{
  "intermediate_size": 1024,
  "qk_norm": false,
  "tie_word_embeddings": false,
  "init_std_qkv": 0.057,
  "init_std_down": 0.0,
  "learning_rate": 0.00175,
  "beta1": 0.9,
  "lr_head": 0.0089,
  "train_tokens": 900600000,
  "dataset": "wikipedia_en"
}
MLP neurons of a small language model. Each row is named by its layer, matrix (gate and up: input weights) and neuron, and shows model dimensions 16-143. Each number is 128 + 24 x the weight over its row's rms, rounded and kept within 0 to 255. Numbers have three digits each. A neuron's up and down rows have the sign that makes its largest values positive.
After each neuron's rows, "fires in" lists the words (lower case) most often at its 100 highest values on Wikipedia text that the model never trained on.

L4.gate62:132136100107140120159129142144095126134109128130135078134143126155119151132125137138136116111122098120109129127137134096111077103089083096120150064118167125142139107129118129139149096123139100136175120096135071134138121170117167156142115177091135122131133147091071110105163165171135129107152116088130107152164131174121135129144158138120129064165133144150137138100139141139075194112159
L4.up62:144119109140112126131083136129121134142134101137141103106119146155147133090198115120130082133102179153130131179117114135148107107142136146170123102125181122126103151158104111109137118108120095114153138143124128205170100149152133135123123145077124122145139133101149137098100142130173104129119140131121125123094132124142156104130178175190136134151152095118111162120128127121123202161140
fires in: "is", "and", "has", "have", "was", "had"

L9.gate754:148117128121131147113075139148133131151099083141144138162140140130116132118150095095146147163163133177101136126129158113140125156156107138082142122132071094104128148107114161130136099110118133172152151126073105135113095097138145140171105115134210110113092138156122095123120169135138160127099130161149153111138171105123097154094099136099130140092131087120149117104160168140096169089106
L9.up754:165169138169144132124130136112102119111127118129152167117095124128141121174093145131124159145097142162099123093115137122117153146141058146108120091142150128133129116148093141142185151153160106131140097107098098095117116142119125130107114166108135127143158108110121109118141175133133115140072109161102144132130166138165141075169104166124149164131137183133120105113124138148156164121148
fires in: "as", "with", "of", "at", "in", "from"

L4.gate584:119183142108176148119107149130078135127158128129136113150131147107127113105121137093063176137111111157132108152139121100141116148161181129098110105131116134162115121150143175096155151162129116147133135089134112144110088154135114141127127147110131137137127116131114120143112175162091080090145118154159142143109171104114109109148134086125129124165174133078108149110130152157096128142110
L4.up584:107112152132099124126084170098114121139126164129126166112108097132194157089144149121111119135111102167147125092116089090121102127111121152121120115108164179127125123126085150157098097143105108162090132151161152130106091168128085094114121103117169133138151102157125107109153098141125108121094170125150163142124121137088157106125132144109127147159136125162127124108206116130147106154109
fires in: "an", "with", "whose", "3", "and"

L9.gate804:163144117127212136085133113164119133175134147119143129128131126146149136119100103159121148138109150162116107120147138135140150102095081133132141160173097109122108100192150137089119132129104117130153145132118142107101110128119157121139121153116102086155053124199145101124154189102103168130079166135099110138117157162118113104100096129126088103113144155128130172140106137115110124125122
L9.up804:139122146124130128114115106132138149142128152117108204153142113113104083128145162140107166118088167127133156147142107120123169069113157117130137115139122129148148151085118112127153186139136118091125142131133116109088084133154172134152156142176096087113127153086118138103114107097132140082161125148145125164089100136113124168125157111125163142148118137092105118092160097132128081121116
fires in: "of", "at"

L6.gate233:141175151118117143125165144155094150118075098152182124108111156153081137159147098146146187114097086112098132108113163146121127110131148142102119120123134162111107134147120110108131121109136094128125155131103114143160091151152152107123167096155101138135101065154128123109111143124077106126138166097123126146102127165131132135107117128105121149099116079102130134099163157116081063125100
L6.up233:128090144149147110148164127149116140135112138111127104089097128147117173111135138161118148162151121129130137135089140133116094115152117120124090090153151090118102135168150116117115122137120135157108165134131108110096114150134109163151144124174115154136141121123128119085098130081093096119156130100090132120147130128130141128154152131135171109150134138173114119146116122128127156109095
fires in: "as", "for", "with", "and", "that", "to"

L11.gate807:146131132157119120118134133132122113120146128136189163157097122126145161130127151119122129141129149132148126173136155133193162149134103136157141150103079122147165114107112099106130191121105123098109126098092159118128155139091137150183139087160099147144165116075180106124183160175117174137095147121142140136146132132116135098077133138127121086131145160177152152158071143157114102126104
L11.up807:127148090169142116095107136146147130120128125206107111127135111163143101112117158107141157122128140120111147131163166146143131091128096105106139108130148112086120096133105147144150141172128073149094121151165140141165114126134144083115122157138141162119120094105133132147105172088093136079093145141153118101089131098099136125116158095144145128152145146127114117125085138150083114085161
fires in: "it", "as", "s", "that", "she"

L9.gate289:155129128113141126145145133148112137140163111085131129155124087163143157147142099133119121131121126125130134166166144136115147179124133160153124142114172176134114148097163115086162126126136108102173143118161145131142163108119109126155154124168153115153179107121160111104125132169146094092099107150113162145087105135104140147160118158163126113127124133124125093141106101112118165112122
L9.up289:109113132145200098120147119181146118089125091101118094132113144118160162083124155152131170126114142136117117097137131107086144110089143146168133146112131151108115137145100129166109098099138141102173157139087125135146087126131084140143129113109136170080108166120102155116108134124129115142172118133108118134137131151179128157145115123122169147150135117139127146141159136090114121107119
fires in: "an", "other", "a", "major", "considerable", "various"

L7.gate733:124134152185119161129139130125094127113136156114147082107136119134138116133170193150164117115182101155103108116097127131126074173091124108230110119103123165133111133105130152126131103102108108141156147165145122132143122118175153165125129120102117139131139124106157143111156093146138147129122123153128105134128099093116085136119162151100115091137150163129116169141139053145101109113156
L7.up733:133115107125106135102112115139086114137119170149169150150095163128095163140119115106113124140179094154156117118136140145129124151111129128104155132116123110090117103160127140129165147158119123124137111150104161130154149093121164090116133147145143120128137138126161171175164115100121134070100117173163068073139111127118138116134076079108117143096139110110115139152129154094086110046113
fires in: "it", "she", "them", "which"

L4.gate830:128152105130171165171094117125103129130146059119146122135119165133087119100174062091117091149130125161119125172148077108137108137078086134123114110130141123095113125080110115169144130149127129146173153100180122139132120170143148155125117129112151116123139137101103118137114171200126159127106122129196130106133118142135163114130145108133134131106129140093172128078141142119146118143100
L4.up830:119085101113125158117101149121134125103138140113099123064126149128128115084146141115152095122149117111100122134049110113118103070149091132123156112152165178159140149125072108120108151132132108086108106123203160127152098157139098124150156129108091132099103156120133102156139137128146122113154120135149160104106121165131125134099154127153157144098125121154147166100126095152107163138096
fires in: "and", "in", "or"

L7.gate592:171093150133140126137152126138129110163129109101077097135135165117146106135126180082139167156155167100109120146169137127098123135111084113116124137076133103102074134072125097124154128124150143144160157163089105097131129132119164130117143140183117095132114144147097100111133143106112161121126168143112115142138162125105139112101125089117119149088178102122158157122142119125116154142143
L7.up592:114133104122149132088119077110081165140157152134124105178157109133125129093102122118111119076114144143120071124107119194138114121128109151115099159125141125120123103099142106127150164116121146141151098158095117128123119111171087116133129184084136112103155185112144145137148143172143128161127109120154123151162141157143130142159161106123072130124128131101132144107137134127142143131141
fires in: "as", "of", "also", "than", "to"

L11.gate100:125153143134135108186147103129113120136129127103115116187120149130141116160096121129108134144126119153102129192143155111143096172141130136131132132145116150125150125101164096072158094087119115140112177132142154148176141135107128163096078114117114109128134082157147099103120136132143114105121117149151104112125095095149139141175117130160113128171130100087123136074143108124134137130145
L11.up100:137125126113174157140137105141150154154122087122121098119080118120100095165166122121148186091135139130114054163137088121180164110139134121121128129128121098116098111131121140171143106113109136132177117131113107145116102118155142119114109147115130111138161146164148096109177127088103122123106185176144076121101121135109130100123076120134119084139156125103151127107123121086113097114131
fires in: "a", "an", "considerable"

L9.gate426:135149134126133176157105141137190117132115134102150153146146135171093117133164125114140139115114134084104135116143109152111170128115091137142132126114110160107148099127107138117121141164111087102104128135128084143132133133159170136177125091103127112152100124153129089118086124165110151126133119118190098057127151117123132108145138155139110113143134090099144080161135107107170132098123
L9.up426:108105104114133126137149092158186093105152123115182166107191106148101113115121151154156131099160083113101112147148195151131139157100162119118140137129153088153161153130133128102147145131106139111123157121164137127124122110105132119142181081166161148086138119109144116116164126124124146170117138164142071140154118141129161147127143116110156118162140129137103144162118137117142120116090
fires in: "of"

L6.gate820:152098112137166150126129127163105124108158122072106097154111169113159125141101119115087121136084113138085110142123126137145126132128133173061113120113097141133168126139084148107154161174124158143125184137110119119172127142116146141131121148113129138120120151126141102102143125163123143104088104082120141151110146086127161142136144172090167133136116115111128094113117070112137125172116
L6.up820:145142090134115130170128102121196139136159117146116138149109114137135132140144090154149132115135099097114126151141117134148165124137134100136133135151143159138148101185154107150137153158136087167136144130099113170155155135117118148083077124131147130157149118092146105139116082148184131123143101142181154164122111125144131132120108172144122103117162110098128144119140104115088129173150
fires in: "of", "for"

L6.gate738:154148144095158132084083098131136126112124113120159114109134137108144123163129100116178090145121104129118132151078107155132128119145143139116120102151136149163131127147157140082139138137109082164140084169106137135185088144158168146152138090108096125146171124112086147127118136137141132146108095125149137106133101148114136092086120134107136147141146113114169114119091158118137082128144
L6.up738:112143119119140141171114083104133155143129132124175169106145176069102154130136139117124164096125149147129137139150135094133091132157135104090136143146090100146094133104147119167133151107096080114131132147132097142144079129097111090096155110098123150105085163152154122097140135111111148111134110054135086099154150149124103131121128097140128167130129111094111138102135157147134115148155
fires in: "up", "out", "down", "of", "place"

L9.gate438:123130152143165109118132165179155108114130145072125082171124086163110162113120151101122160098148105128095137091148103125128129170134118123115122118151127147125130137169119151115126145127119129153095173128165082116160141136122121117148122114130108098136145159145147119106111150108106120132075079108117094138132172154090171130121101162125111168119133103103125147107106133096110143144125
L9.up438:116116142141140149166133149108120152122110147155143112192112137147128158114149125140169143162138161119143125179161070150116130141131151137109169140176113171091105158083109105131156136153142094142153164126093130139119129137150145098121125136134130058140100138138112143105126122106133122118107132107135113134197142132114103093120138153101126071143117125106121122107122168100113087129139
fires in: "of", "in", "on", "criticized"

L7.gate417:148097139142121122119124141142096098126144116124140169062082173139120134119111106139110117118140118119105139116139136148143199138122086142105132138136108166126154105133122138080129122110114104123148106132123117140141110104155159165142122110110100107157150125124123116124144140118174152136142092120182119116125138118157132106152086164130121075131146143083161144092137097131146102147141
L7.up417:117129157133147096090133134134160136134160083126110177153141098120101145127128146170130145105117123097122115118136146157130138097123112124122113071125131129152139151100159163138099132123128126101149180222110115128140112140125104168162130126134119083144142113066124101108134103150116087089128105093153110094139170122134169140134095184110093169139147102132143086088136137128146110165113
fires in: "of"

L9.gate993:167100119116108130151097147110128118138125086122106129137155133150150105140134098124108120117131157163104133149134126099069113135140175107149151101106137144104143114062114084117141095121140162147115072090186117108139154146128082114092139122109119079117138114135145114139117127169152092147125087158112143109115132166123130106090142161160153100148126156152160116120114063113123120099171
L9.up993:077137112164119170132149139105137134109207132141118103163140150149112141148086150161212134165126082132122114116129136112088170118120092124140082147125165164135153146160112127127103114143141143128181156127133093129137127124127148131153099159128150083108083170122161108137097066127134140142101144169130090133110130064147158112102141166152139116145160117127152098137126136114109092161130
fires in: "a", "an", "american", "british"

L11.gate537:150153169133112126106117114142149142152142066112124138147163149187130103121124097129108132141098107150132163143135101081149134126144109122135122117105090123134116062089134114144153128135147133123106159113103081114128100146150118149124119122168107105161134113086074130082112166179133148129089144172133148140085136110138135088099134120159168147104121145124146137128135139075120112141090
L11.up537:117162045148162130126125150139142128116085151157152101138119118154168125126116124121112131096148126137130132123086145093139140113109111140127114108078166147175173135119146121111117156132158086101131135142085155121129075143167097133129178117124096100120111170141129112108125071098120115104094112167100132091087145159135116135117125143109123144113133144166123126122106131106143138154080
fires in: "a", "and", "with", "in", "or", "at"

L3.gate607:115093122122127111133153149128190097139088132155132130167152211137088125128139126141139109113113167155142148151168100159140131142171098094106097122135114124172110136118171170118130132143137103156170082166155163110158096133132149099113119145115130126138181091153134167099149141148098132132135105150159170142129123157139138142108112153151111133110133132125135183138113121148133146142146
L3.up607:105116142094078118118139145138144096138137151137084098128115111141111115136142133148113178125103104108129118157118149138140129137166155113129126102096122102188093093125141130152126100116126134106112144104084135131135133111140121157113129103097101124119139099104067134135114135157135070113187133140099119154130163151151112098109092145120163072138117152155119087106118145182086107122143
fires in: "that", "m", "where", "how", "throw"

L11.gate370:126101108127127142141119143120097120149091086135132109174135153150080122109143110115087128097145158160102116050101137128111109131102134080161126159130086173114109096086152153141141129150103130149139126131060148088142122102111131144149155167124137133129098139136131130153124116130137095143124090073175046154142154096106165108133096139138114120138145125124162128134134151151171064134153
L11.up370:061161149118131119129125119162149154112167114110135092073130100122110128104093146130133114152124175109096137149158168122132094136105138151141116133115113181118086124158149114129138118135124143093145145137169133129150140130148142156137074129087118074143133155101126108182156137111122130137135139119196151133111133103142130111143139140144105120121122128121136125082135165134172137127128
fires in: "to", "also", "of", "2011"

L9.gate882:139159121123153190083148120188137118133139140146128129162087162116053133140157141126144184117090092167126140119175107134117143117143127134157140100127100127115156074131105140104120096137167138166119124157151118188119111147113113160115128085109099141129137093152114136116139148154105143115131119069107154157154106133128110099130121157120135145088112137157145110075143136143138120102129
L9.up882:098143180141127100117143134157143117108139139110112145186161144134156090151149152077079157158109126164144126094137173141145124158100142143124152115145117111132100137110123097110145128155138160164112151118156143127149135130115106115130177137138131134117191099147132157101110154131123120107165121182113141166138158154125134133136143130084110148126136100127155101076143133158152090155128
fires in: "with", "and", "defeated", "as", "to"